{
  "num_hidden_layers": 11,
  "hidden_size": 384,
  "num_attention_heads": 6,
  "num_key_value_heads": 6,
  "head_dim": 64,
  "intermediate_size": 768,
  "vocab_size": 8192,
  "hidden_act": "geglu",
  "norm": "rmsnorm",
  "norm_place": "pre",
  "norm_eps": 1e-06,
  "positions": "rope",
  "rope_theta": 10000.0,
  "rope_fraction": 1.0,
  "qk_norm": false,
  "attn_scale": 0.125,
  "bias": "none",
  "tie_word_embeddings": true,
  "parallel_block": false,
  "init": "uniform",
  "init_std_qkv": 0.0633,
  "init_std_o": 0.0633,
  "init_std_up": 0.0633,
  "init_std_down": 0.0,
  "init_mimetic": 0.7,
  "optimizer": "adamw",
  "learning_rate": 0.00112,
  "lr_mult_qkv": 0.7,
  "beta1": 0.9,
  "beta2": 0.95,
  "lr_head": 0.00901,
  "warmup_steps": 279,
  "schedule": "wsd",
  "decay_fraction": 1.0,
  "decay_shape": "linear",
  "final_lr_fraction": 0.0,
  "batch_tokens": 65536,
  "max_seq_len": 1024,
  "doc_mask": true,
  "train_tokens": 503200000,
  "max_steps": 7679,
  "dataset": "wikipedia_en"
}
MLP neurons of a small language model. Each row is named by its layer, matrix (down: output weights) and neuron, and shows model dimensions 176-367. Each number is 128 + 24 x the weight over its row's rms, rounded and kept within 0 to 255. Numbers have three digits each. A neuron's up and down rows have the sign that makes its largest values positive.
After each neuron's rows, "raises" lists the tokens whose logits its output raises most directly, leaving later layers aside.

L6.down85:124110123164110143134131106137157099146110146116126174139151124092125136164141131098129149095099134150111112097136117106135096094129141105111118140127128132130112130119099152190146125115091135096093144152162117142128125164122119128117090148136151125149130123107088153128139150120140093126172121138059110118133102175107102111097138108129170128153104155136120157163126166159104108157118126138127117135099085124130109142096109123124156139113143144151121095131103161160108107112080081116094142075094085172131109130132153124117148125119112147168161159157149131107141110064128154103
raises: " ", "-", ",", " in", " and"

L6.down693:135136154117125133132127133095162121088130119134137180138125152108128127096125118101113158085096113119098061157109068144109130129124135112097104120115111126170136126146111107117162159106115152133117191177137110154152100134072132151099113140133136101149142060118115158142145102130130117152112140134140125144159101152147143115148164104086144138047072136092133105123092132129117171103158152130145121100134175119115145154113138170148129129108149136151152119149099156157121097100141129099122147171136136098130107126099172088111180086085139172129165157128112131092132156116108140165
raises: "ments", "ance", "ment", "ency", "ation"

L6.down372:127142144104113162126105144144148115142130153096139143136155126140128124094133110101090128131132105122125118142124127154106120169144145092099061142138105144144135158139076125150126165090160089109124137099159110141146119100103145116128165122097115154127155123133080103151111103142098125144111150130136115171150158114125163112136165126097133116109128112100136082093080137105099155159153151156085141105143123134132148171126123074104142127129113114095137126103122167103158151116114131119127098181103121155122058101113109153119091079094163113100148131090156161070157164108173127162
raises: "ability", "fold", "able", "e", "ably"

L7.down630:131096130114114151140156156119086126171108174129148123129153181152118127162142108110148136106154150129130138095117114129141196148154145136085114149129096132119137139144105102108122058127093117105108112114107119123143116128109106119113088150156137146122106168108118110123142134125108107128121144141154162130140151128131136109081095125116100144192116104083072098142112138087115156146166173174175158142087104130109129110128107097108098090119126119115134136115081087131106124151127075119154084112131118155167122148156117118124117113110127148163121132163173098135150103128166093128
raises: "1", "2", "n", "ch", "5"

L8.down594:144145100141124116130127131152134127116122124142149145173087141131079148099108157149133147123151138104168162116124093112151134179162124136127107130113109173130145151065109101171134164086147162115100135153151186099128108147133108166101126151116135127128118114119161133089117170136125113107115166134123161105116121111134135120130177132142139141155108153131067144118126129124079111125145123103138087093120087088104109168090123104102136191125144135107129134134143123079125115106118140121102114129155134133073129113103144135112132146174136101161129112138133108101145122120150117132
raises: "il", "ol", "uch", "ll", "y"

L6.down733:124160122130119133145133109091175125118113155138146156146118150118144141167077148112126140115108159136096118133113103168107171137152130109119109095135161097108136145157081115140147104157115104147113133120096135085111117093130092137189171111123116113117146113141113121106121158114106125079106125145123141126159156134141125133110092136136120106129140105098151100097153176090106086154110076115095134124163159132112144121116125107144145146165156131162124141078095169108162158113147107126103172101091106125124115162144129088117116100108133096106158176146113094112139145144097180086
raises: "able", "worth", "nt", "ability", "d"

L8.down345:143125117173126119168120164148097120123164114104085145122127097119123143160109106123123145106115134120094133120137106137126135152071137124128108113122158140103108093133129112135098104135092143136155124115120091109133077128149160118101130169104164139141143107124123139118121131150165103159141110111148111131145093122107131137146151104169169112172158121111128150059114120072115133156102125133121152163132136137138126101140148142153161103104096173124149106128101131109098123159071190122128094179129146130176122176114092123109110151131119131105124154141123114119138126202161124170
raises: "ed", "ity", "ities", "ation", "ations"

L8.down408:130152150101159073107094135174129134117110109099152110121108165123152116129143077133113147134095100138123069147136110105113120092099112126121118122150153116132113124101165144146132122150113100162119124149162126149106107055157140112081117064120115109088115103124164158153117170109164102111142084122139121144155151120091136146086126124080091145090141084099126125113137127119125118129148123135160151092127070108095134104124111139087105116110105167148119126141142152182166128138131121133128087156121120142156137073141106105111071100113088118136138130125130123123127102092107141114
raises: "cies", "shed", "tal", "table", "bil"

L6.down448:129118137147145137135167114144109092148140133094092135098125149139137143147117090148130170155119090144140104076098102109115098107145123135141133160172177106106112135094118113121144153100104105113104171139155147120115163100097152133092141129142136129087169076084131109126118124136159135144105120146114152133144144130119172124150124114135144074093108153144144122093141101097124135145083095114143068125164126096120140185110136098139181170149173101100180112180140137118164128104145111123140114167141143104098090121147124108128137087130088147151186135088133138112132168141146139136
raises: "ation", "ations", "ies", "tive", "ement"

L8.down126:120110153158111145091104124104150097177172118127124092125113118135111144146102175117117147127108148133116112107151124184129158161089123098164144116123157122109118117114117135128101103163110140143148126115109122107135133118152096153089138121124072149159124134108141101082138123176150125113158101140122087155090112094122104119157134124067136091166081150128132154142103125132100087120122125118100066146148099118134117164132104106169156152117113097168129115110109139130137114128123147084098115057084136121115116119115110103096091134126129116149147118161058175117151149170141123133
raises: "ical", "ically", "ous", "s", "ic"

L7.down733:125131102143096115111171141120092116130115129114130114132112118166130096148139088166128138144149152132092116174132138103125107137137091093120087130111118102152136133116058117078144177091168082108100122078174123073149170138140139145139134125099091102152115141096094149113118111129165147078150143114132127124109094202151166142128108150093109117100144149108083084109132122106136138152141125120123132111143110098136155141127157146112134187142134137095124146094125126110119167139134128115129141102110104114088105139114145175146118147108134096094109111149122099133135151120118129140
raises: "ment", "e", "gy", "ments", "ch"

L8.down330:099109122147132141133106098120109101154114137150128130127117163107109129150181108125128131138141108107115147115134078114167105118091148131129129115121133128135112117128123143155125154144174117137127073100111108064090129155103167147118137128138146166173088108100106162138127136123108098141141115112119187166108134107143123081120178133129121132130144118078112128095104137110095120146153172134134158130139083156145153156177124107153117139104155121107155146092154102141109125147141158145099162106113147111099123092153136107105151133128099089117136163115135147080125157148115121156
raises: "ers", "ors", "er", "ions", "ol"

L8.down258:101128145143129145156125140122147090131142141105136128101172112135131122117167101129178108145103119113109119161116115142126116105087128102117086124115102178086078096136140105188118087055102134129103138114147136104125139144151137142158120124097128136128143123115121120116169100116131123105174104139106130134151102130124129132138116099190140098181114160101121138135149101131102116163129150140137102142137076161110126116151121102122158131102089146141114103111103156152158143119140108104097125118143144142122119105118127147153127159130163153154181113104130107160120110118069095097
raises: "ing", "in", "p", "un", "if"

L8.down747:111134154121174129130117137156094121174208147179126122092137152095143117140115123132146125150140140136129208116157110097140113135166137149162151113087111136136122136127111136161139148140106147130143109121166144141100140136093153139150097133173117131160110186138113129125120135108104121149122125152156131156168064115097111137113147099162119136106074171096153178129105150151124148116140147132144102164121087140124085132133090128098109109137136130100120125091110122141124112146136086169132159117125152124154155145146130126139099155095149135128185159143146100078196131167150112114
raises: "4", "3", "5", "6", "7"

L7.down12:161151183181124164135120130088111134136114102160134122097099154157161131117138125158127178121108128098147147101143134104097132140110140136178103174134136148151106159146120156101165128137108086140132114107129155140159157105103095124148130141139130103144092129142188117094122088110110126155121103129096112120095141125126129085140134151161128133165137123143123127106083090096105133116113119092134135132114124152143092141127157152161187137125157131131088126119085149145078122122108117169113169141137122107168105103120125131157130077118113130120139128146131170109123118131147120100
raises: "ite", "ian", "s", "ic", "ous"

L3.down296:146130107124130123138118152130149182154131160121149140130149133192146118134141105121123087132154123149113124125155100141146125101111115140138171111037144056108133097114060145204140145114154134149125088090132136132136123137119098136136111093128123133118110127123103132138140122137102122162111144140118156124156102144154104141148165152132116107204072128083117102157096146171163124156103141127110125121114108138154104116121084147147087104148135138103145119145120162115164139120125117093112152150111111150153098097209118138116141153169120109140149105117145146130120146140108100121
raises: "=", "Scientific", "Studio", "-", "History"

L8.down365:129093143090128079151147120134133168126138107154114157112125155181109101121117119146129134123134111123140119124132124136124098121125122145114131142073121137093137097133096149239118146132159127124123154129129158140092147117105124124135121129142142144156094133106122110119126135133098107132126128131133161100137135100120135138130101159130113141141125137146105135122114142126126092129117128121117107148115117158115119161120124126102089129136113135138097118096057115135125130120130064074105108157123101129138138122155116114146155177165136120140169119105138153118158151131129107132
raises: "-", "\n", " ", "===", "=="